{
  "norm_eps": 1e-05,
  "rope_fraction": 0.5,
  "tie_word_embeddings": false,
  "init": "normal",
  "init_std_qkv": 0.0317,
  "init_std_up": 0.0317,
  "learning_rate": 0.00662,
  "schedule": "wsd",
  "decay_fraction": 0.607,
  "decay_shape": "cos",
  "doc_mask": false,
  "max_steps": 14032,
  "dataset": "wikipedia_en"
}
MLP neurons of a small language model. Each row is named by its layer, matrix (gate and up: input weights; down: output weights) and neuron, and shows model dimensions 0-95. Each number is 128 + 24 x the weight over its row's rms, rounded and kept within 0 to 255. Numbers have three digits each. A neuron's up and down rows have the sign that makes its largest values positive.
After each neuron's rows is what it responds to, as a language model described it from the Wikipedia text at the highest values.

L3.gate657:162095157157109085129132153120133138110138109129124157091151132123143118151121094147142132183109128135131148097125066138147124100137138080117111099135148112145165124148135149131132098129099161103125119128182118100112121118147113099092147132100094133104141123089089131148102115134081117136
L3.up657:137076126145098158100140178138133137139084136093099175115158136127093137147114130115141152147133118188133119113095129105157133169109091118125130146175143152156106170152123119172126072104129086108083109147123087140150122114133131141120142097143139161139127103117140104126114101102100136120
L3.down657:132119139118147124134144099136099121148138134106121113140144168086120126147116157119138162121101128124088157123103143130160131149099115090153113106108165143132124102112153150167163077120141182142139120164174125171160165147145096122148152112137141150143111132139117127137133097179106133142
Responds to: Words like Year, career, season in Wikipedia section headings and table headers (Year | Host, Club career), plus scattered word-final suffixes like -ed and -er.

L3.gate811:097118130092106141140112119137124156127112160145098152106138106097111138191131115123154095135139137122143100142141114084165134121165126095161122087103132149140097135089137131179111101117125120153143134146116122096103119115151165153105126134110126143113151114139130154129078127118083140161
L3.up811:104138158153137089131127115098128125162147095109108126098154158120116145093162112118133115118142108140131110116118158149114108152112099067153125108120134162134160107132106116097102145197123121099139123096128135127162138146068152117131098112132123122126146136121131099100155130154127093157
L3.down811:107184125122153106141112133073149126115128107090200178123111135136116186133116151136174151130147141139152124114145121124121132130101150128119160149080104107157167096124099133162118123136119120152134160140119118087095190110110181131084141138100158114159107057133150127109065122114111111162
Responds to: The preposition to after verbs of moving or changing and in ranges, e.g. moved to, converted to, from 1980 to; sometimes from, into, or year-range digits.

L7.gate627:118176116146163101115102127181144140116139098115151109139158138108128091169186122117100167117131176149114154112160110111133148158073125100117152135095141171103092184090163119145095165152116104156103113138131140134150108149138142134115142083165116162127129103131139089100136122156215136142
L7.up627:128115125093121139121107127170127115147072097120111111155127105094137121117098087141135147156080151108119108118148176119116132104103157124094154149132141128145135186109126131139101139136151170114122149096135140108159140119182105140093149180099136137118149167128133124112131111162130136092
L7.down627:156131111108126158120157115169131107141113104134119118124154114136157145106124133126177118137145151113142137119109095133147092146157146100151117140134126209175140134129123156134081115120107136098119132126092099108108104107147156145139099125144098107122142124123114107123095145146110129116
Responds to: First word or word piece of a new section heading or of the opening sentence after a heading or table, e.g. "Professional career", "Statistics", "In this case", "The", "This".

L3.gate750:108173127136137107094121125110135165120081123095153114120121128154153124128141158125080160102101147135101167126101138158103092118121136132138148127128107075167107142109102130160124136135068143113149129107155130126168118120110148156121155084081118107090136158144141137131083121148079125129
L3.up750:093136091113102146141125128135108175093088146136136110127104122102156089134159126133126139094135156126113093134089162086131141127161078142113141130145097116142155092088109151106100151112169124082115137099137138117165134159109125132117134133150118130126170107080189132165127132145098146146
L3.down750:128116104136111185112104108142122120118107147093166121144138155226138094140172101136155133138128114119117108102112141123155103152141122135092158177097114141161084163129110165132098087132115108138160133148105111127179129146115139094120149144134084137135128145120112115134141123157106108116
Responds to: Hyphens joining two parts of a word or name, as in god-like, one-time, Nam-chul, or dashes in table separator rows.

L5.gate751:122117128124123110106121167128111118108116113123187168094112046122119117123121124041124156128111077097127137165127076159107165171116111153102098120157110128130156124090119157181176149123151114131129128138134126166148127106152133114110168142148116156103095099149153132094150110187086143143
L5.up751:124122114146168129114140067086156109085120109092142098080135142134094125088095136074142174106147120090132168089106110153119136139111154122111118142178134141118149137162132114101126095148133119136132115112075126160125163103104138122133096140117183067165102112066125119169137182122135154130
L5.down751:154115149159163135086156171123113088097114127103131102151133116168137173125121086094161152114146144145099175105097122137094124122126132145168104129090094145120137092107136167079131093153143157122154153139143159174113170147136157111133131088142136150130104134129124124158150122133146101093
Responds to: Pipe separators between cells in sports roster and stats tables (after GER, 4, 232), plus colons after team names in match scorer lists.

L7.gate103:115150162147138171124109083124143170165139173122068097142117125111115126173118081173127142107131119138097100110120128127132095103141079148143141131107122120126117117137129149086139156197125149112188110120138127146185133131123134114141112109146125107106139128110150144139143135108111075123
L7.up103:136143157105129125131137129178154142136107099133128141115177142080101096121135128154131142117121109127137111118139158138108109119108124111134166146132107187134145139083111126147149141101122095153094122129122157109121137144133140113143101130062193099123122123111117151117169121162114122125
L7.down103:129128143112124179118119123138134192135156091122124128137108117107181152118153127086138137117123139095108094085132091168108109111127152125141060125147093150130080093140134123141122141140141113169123127117128146157163162175095110139186146096132121111141098085087138141127148140132126137182
Responds to: Hyphens in markdown table separator rows (|---|) right under a header row, as in chart, election and track tables; weakly, mid-word name pieces and "well" in "as well as".

L7.gate71:107088148192083133140128131159111116121120131107112125136087123120112133140149079116158154117110136148117120163103101102155137116152150134119136143128131122120151147130142111124138108148113127117139158141143127117118137118166115134149070148131088087097104121129084132139098144142117130150
L7.up71:114104202115138142125093138105105106136172135096117151142082125133117157126151163135122131122142107135112117124074124127139129113133120092142103170156133102125160161128145116170098131173125123119142105137106141154080102155147102131122129140112144091136103129103111130124143143124121164101
L7.down71:102114110153135129118159093154136097133120108143154098103117128114118125113134108154119103126095160141132106103125103140096152137138115142118161152147187140121108146095121131128113099113112166116098160102138089122150142113125131120125072125143118116128105096139131110145111167138082107136
Responds to: Final subword pieces that complete an adjective or participle placed before a noun, often after "a", e.g. ang-ry, rem-ote, reloca-ted, surviv-ing.

L5.gate374:135136108188140144144117127116123144123127125117159121100086136157111105146120100120152138142113111116129096111106120162181146124109095109081139157162133144194117138131141125154122129174176153081098188098084111119117081139124140103127107140153119110133106105115110123146105121147145146103
L5.up374:107166139133117131153110153108156134128152149145141125150135155146107161150112107140129092154078173101169133121131111151103110118148108097097092142120128129129106144125129136143095126142156141105142129135149187132111109119092155084120076100111111107125101124100121140119180160113136136100
L5.down374:125135112127119145111124147137132153168106166090121117126163033138107128144145137115165104124105127160182130091143137116113171112108137152167147109156165077163145134142118107099107136141134126136127146123096150081147105133163130130088087146118142123144132117132152156136132133147133114147
Responds to: Final word-piece that finishes a multi-token word, e.g. coast-al, neighbor-ing, drama-tic, You-th; also set-phrase completions like "in order to".

L5.gate50:105124111103137144114079158094157146139076181120109121164148143145136099112139124102154115139069087094159104154135178183131138120091124146130135142151141109133119108123124105104081127144133120103111095134129106121182124131107146158147114136125097127070131173111111146105104103093144164144
L5.up50:152130160138133140118077157147126118086098109153138165091085112097154115132113168152136179150121115148114157149119158162129136116139171132107146124141135094127126110128115113137107147155133145170057098150147128159117138145121132145118118160135131158162180145130122096127105140113143106119
L5.down50:128106099127123158171120120125142127129150130100108166127117151070134173158127096149076140090150097120101084108108148121156152114098141124157157127147097181124124205132140151158151172153128141183094125137183109143120114117132132145137135132122122134157135110106138140153120086118187138121
Responds to: The first "=" of a Wikipedia section heading right after a blank line, as in ==Early life==, ==Career==, ==History==; rarely other word pieces.

L5.gate1011:136103129145142151151120163135115135109118142096155093134116127122117153178140122160179082111135145113118106112157122184134112143116121136140105106108140163130114129137120097149119110121135145099148132170143113157119125140146127089167135127148150115128141099141119112097107121137151184122
L5.up1011:131104120089151154127148131108093137141143163154136138122088153113141137138171147153131135161168131097172141086125133138160119141165182092069110122161158145108128150125185157104139129149162115115136129082134075123119094105155088130128106122102126105143144129130146134070120073123135108119
L5.down1011:133094135116142123102146091151100115135101139108091118120116177109142120076129107146103117157152142108074110171121136117143111105160110112100124152144123147166132163138176137132166127112147133134089116155096122123176097137085147158129155165121125126132140183118133142105146116093129177101
Responds to: Final word pieces that complete a noun or adverb, such as Detail-s, Likew-ise, After-wards, plus sentence-initial "This" and some commas and periods in Wikipedia prose.

L7.gate377:091098138160137156134136164107117139107104119138121102128165097152147078157107119106134132095154140115132119151098113137153118134102158103126144150126155153160130106172129135123115126088161128110131116128133188084150114128114142111151173098087113174148111092138110153140141125114112137141
L7.up377:157139121126148145159131113112125114140113176124063161115151105142148124132130115125128104134111155104115156141151101111141103152123073168133123125163123129124092108099068126149120091160133104149103089116149120165139119126113145154133150134165114114102071165111100128135168151154154144083
L7.down377:134150144132157109117142175127137127165155136089122142104131155107098123138130173117121120108127145087131144166111131091126154111079165136136119099126138143121099152167119129109087146198169108097145140135129132118140150154126148135109150154104096116129162144130156131139123151112133110124
Responds to: The first = of a wiki section heading (==Artistry==, ===International===) at the start of a line after a blank line; weakly, other sentence- or line-starting tokens.

L5.gate794:147129131120100143120090134138161122085119126124120124149149138086086093112155118124093148107109078109166115147078101111132155160128110169154093150119110101119150087077113120127090107107170140127122115121175127125201122132140133123151107147127125113117151085108099101197136154135109105149
L5.up794:133145101146110110107139121136155133127110121112106133103110121137150161128146129099122121108128115148126153139172127114107132074136148110151151124128117097131129138131111132121095175150154092128122139154158140125137148078148125120090151103105109162126119166062105148166094112098117119106
L5.down794:153097091100126131193118129153144130150121094120163116127146106130104154195140122120147121144129112166110072168132125096147122080127135107127124164141122088134142158111151145131112156157146119148137141132147107104107153135157105142101103112150160124106120141115139116120132109115147148129
Responds to: Periods that close an abbreviation or initial mid-sentence, such as Mr., Dr., No., vs., ca., a.k.a., and middle initials like E. or W.; weak scattered hits elsewhere.

L5.gate258:127121145147119099135159126120122112119056105137152123178132149120102151149083139145151109111117139140110161127156093156127125142094141139150091133144110121140125111133131145138140123127126167084146080111144122140120147150169146071151160110133118142149140140165149100172129122160130136105
L5.up258:132134115114132131080142131142102123181128138164126128121153097128099106156126106130150140150093121163149129136109116059122108099090118150146113142090142152132137135141134127136139129125131126162125076118123143111118159147132166140137133089116111132114107143110138160123139130148160129141
L5.down258:138078127140152171137144111129176176140111133151111090125104161153126138139132130125120155151105112125131106152143119118130136143145105143131153146149133139104146183160095161134128033119092121109119117115100121105110145109107152157136119128105101154084127140105168141116108139113135157104
Responds to: Hyphens inside Markdown table separator rows like |---| (election results, sports, track listings); also compound hyphens such as co-led, single-lens, co-writer.

L3.gate383:137116097171136123133098111124163102103134137098102131113159146136127123126123126124117116106116118121119133127162111127136136126190142158132123151098152104158168154114089150130101113127182137148150094160198153113154108139172132146102150100113134152124124128139111111177144115135159108111
L3.up383:143145136159117092136140140116108165070133075150079126149124152118182143135086181182112091146118161130094151111152104136149113105123149151128177117106145152138131121106174127100150123155145106148117139113122127150131125116145136130164131163108138127115118142087151094156168163150119107114
L3.down383:127095091105163117136076146181172096095126094103122133157126170112110153129138132100146144097143101130119122126148097134126128132101107163112101133144112126120122118113137143189139110112124111115145129158127109089135138066089122119159115181144105135142136114091136106131135116121121127121
Responds to: Punctuation inside a name or term, mostly the period in abbreviations like St. Louis, var., Corp., plus word-joining hyphens (co-founder, in-law) and apostrophes (isn't).

L3.gate765:056140148138153138133120174145156146099123128106161098106121137110176169098136070116119140147130107122124142116094175151145122140138147134129102146106141141156142137139142102161089179131126164177142154168134094110092126134112138068118170104108134126103176106120159152140171140153125129152
L3.up765:106109124123098132074078129116136118127087129147117106107111103097125141154132141142166114113073137139155114155129129141186149149133121134114124124140116146143116128120118116132086108159124104102110110146103178140093152098103161113132150113125156146130159118114113121161110133176154169106
L3.down765:157128127114135125094101135107167085108072146164078156115105100118105158128125126160170122127138134117129157145170119107149111128103104140161115129134134078144123192148089139119120152106147099103144168157142160118149092110093128108101116135140190140098106097117164151126149122147148147106
Responds to: Opening = of wiki section headings after a blank line (==Teams==) and table-row pipes, plus mid-word pieces of foreign names (Can-yo-n, Luc-ha).

L7.gate432:099136099138095130104178136158107107133124103092105100105167151174142152131099154128098101091148162097147148140082123179099130087146187174124078119120122144140125134108159150139154103106157076152118110113161129148151166124122146104132151117115126150161117098130126091149131110107115127156
L7.up432:121143092101113124145152127121123162127105167131106176136156142185096165124123118067096134147140106146132137162117146167129131106080140097119108103106116177136134168136125132157098127131118115148168186116126122176109099140133126139104125112103115115129113096123127124191131092126143096166
L7.down432:146163120144152118097156114103106110137129146143117119128141153131129128131159112154121167153122144127042144150087138142131124121129133126131138135128127157107165123155110158146102151103101096145112149173117166131149145154146166098154115119143117153145132108077130135177129082103140099147
Responds to: Mostly the word in after a noun, especially in titles and headings (An Afghan in Tehran, Clergyman in England), plus League after Major and mid-word fragments (inferiority, percussion).

L3.gate202:141161112097164113133156149146147134138104118145184137163170120131123123101185103118135103134137119136119082183124119096100160110162157109158133090099103121131152104157107102143083111151130109110134128147124105112167099115081116110028092098150163134146111141145126140136071130129148158113
L3.up202:075109116146115107116111154140143070135114105136130137132087135116136134131111166104114119104093100104131101119116123100079167106132144094097153145112141190147167168120129153093117125109165114122172115158142162147149119131107083128100119136132143114100094142139098143144124162138127157134
L3.down202:119127079127134144091117112159151112156095108150088128121082149133122121095153159088128147114129127164145090128102131176109138153135086132172127157139127109155129124106123126146095125102125116111166084123111096130189173124115129139126104162154120155101156140100139126120083144112127135135
Responds to: The word to joining two numbers or years in ranges, as in 45 to 64, from 2005 to 2015, 1 to 6 m, also other function words.

L5.gate35:145096149127158144093129166131106126137108139144097123117113131100118132171147187107149172132138130154120146087103115134147141139111106137161099113168136152174162092127129127107122125125101122169135121108107107175146145120096166115130090163135093088166098141163121088082163149119152144131
L5.up35:114166114125177088078148135146121167165179082113144101116148148128187120111136094113129141129180135126106130081091140163119155138109147137099130112135127134154135132145123135097120093102119096088148133095137148141105128138139156135154163111139109183169150115102141111143089111097127071155
L5.down35:152134141131144126098131108107180164147139142109125110163104150154141092123140152147084115124136121153148147169130123131118135095120095127127078091130136166166114115119153127131128166120090100114135119095153117115110124138104156130100113162107156140106118131165149076131109129077139166129
Responds to: Words and symbols that open a span or value, such as from, up to, between, a minus sign in climate tables, or a dash in scores, plus mid-word pieces like C-ath-olic and st-aph.

L7.gate68:107147107119137129128098131157088125099118115160142135092109119144089125138163086161105106168158132139083078093149142130155128121085117121134132081121107164182188142139112166117138114096138077127119076083100167171130122087084136112121143117125173150121123150106111125118128169136144113161
L7.up68:148105111173136131107120152108086110143143155119106141100132158121118134123088125137157116156119117112137118114124131158165103158113121128096101133135144141125114155179158129120140105175145117126112103107102141143133081126101129135104081126096147118093131114117099078110113089130156127135
L7.down68:110114105093126122116095092089207139155092117130111164087142095126125112122101120126106120130117112098133123096125092158101132113126105128142140100125174084149101124098134178154122134138119130134128115099118113130158134132091131136076120159173127098092136157157133128130119126157146183153
Responds to: Prepositions, mostly "to", plus from, at and in, that open a complement after a verb or noun frame: "range from", "peaking at", "objective is to", "went on to".

L3.gate1:073144087158122123153130121213142150101098177114148155148141134148138108095114126127152145110136123132116126130094111149103145072143128148132143157131166139162151146093142138153109114172102164143139150121110145143135111166166111108112165133127112152120087115155108122091149152104166113134
L3.up1:130118134111140149154135151154101093147113150132159154132137142117119136129112158135124157161145090164122097106084156131145101102092152120102112165138152132121110176142118121136155112188123155126124164101108139130160129093129118158125130150115134158121141113139093122141120115163162169131
L3.down1:117159075151113110140122124124087175110090130124137129139133076114100130135105098131096135072140142123117097121110150141119127107113139156203137140133109168111118152129132079151158120116111102145126146123145138121117105105163090138059101155092143117102126130151157140152055138154099113155
Responds to: Prepositions linking a noun to a following place or phrase, especially at, of, on and above (Battle of, coroner at), plus at/ar word pieces (atmosphere, Atkinson).

L7.gate167:097091147080144119162154127119173123125141122115104138135042102101079150155101101085117168070109149133092093117106127133118193115134142139150151146093114110199124132062130155175101132141106126120136118099146158134107126124120133130133156146140129132189133146113156124117134137116159112148
L7.up167:104101125141098081114133124122175114091127120119130132141159148131139129124093118172150122141145103117114119178113168095093119125134136124151144132128117107132106110086094124138113091117139139170128130152109152112146165158156120121140142145117101105148141149138114117154110102127113131119
L7.down167:070108132157149118112105144141144129151049108111114143121120139125133170112128102084131147130115115150122178122096108156196113139131145112139155135118112112184102115131173137148161087107130135138129099177125144134097121121110109117144147128147129108131130113193155144100135092100129114164
Responds to: Periods inside short abbreviations, mostly after a lone letter: d. in death dates, e.g., i.e., a.k.a.; weaker on mid-word pieces and table punctuation.

L3.gate181:050143183106089126137127176126108136119113102141143103129089144059151149141123085112103166182151187125168135154123129093115103105116114161113139164104107090152093103130121113106114132169126134143128128105125148135128153100155106105093123159151113134156065104095134110097127169147130118155
L3.up181:113173181180086117147116150128094188116105101136135086141087111128143151123095097149095144156132122150118143178104137070131091083133132119130171187112063109149104078177098127122096132155078101106125104117132086145111158150143118117111101148133140126152150107109168135119152122143131128116
L3.down181:109130105156131095147106103128132093124115122171146111123158154176142107097136114137117122157135161149117152131154117115113140124083091144113142126100129142165125113134125163104144112120101121100126138127162113090136132133072168139106100121151116098091146154111116150122155104122109138123
Responds to: Articles and prenominal modifiers opening a noun phrase, especially inside parentheses or quotes: "(a club", special-ized, his own, the same.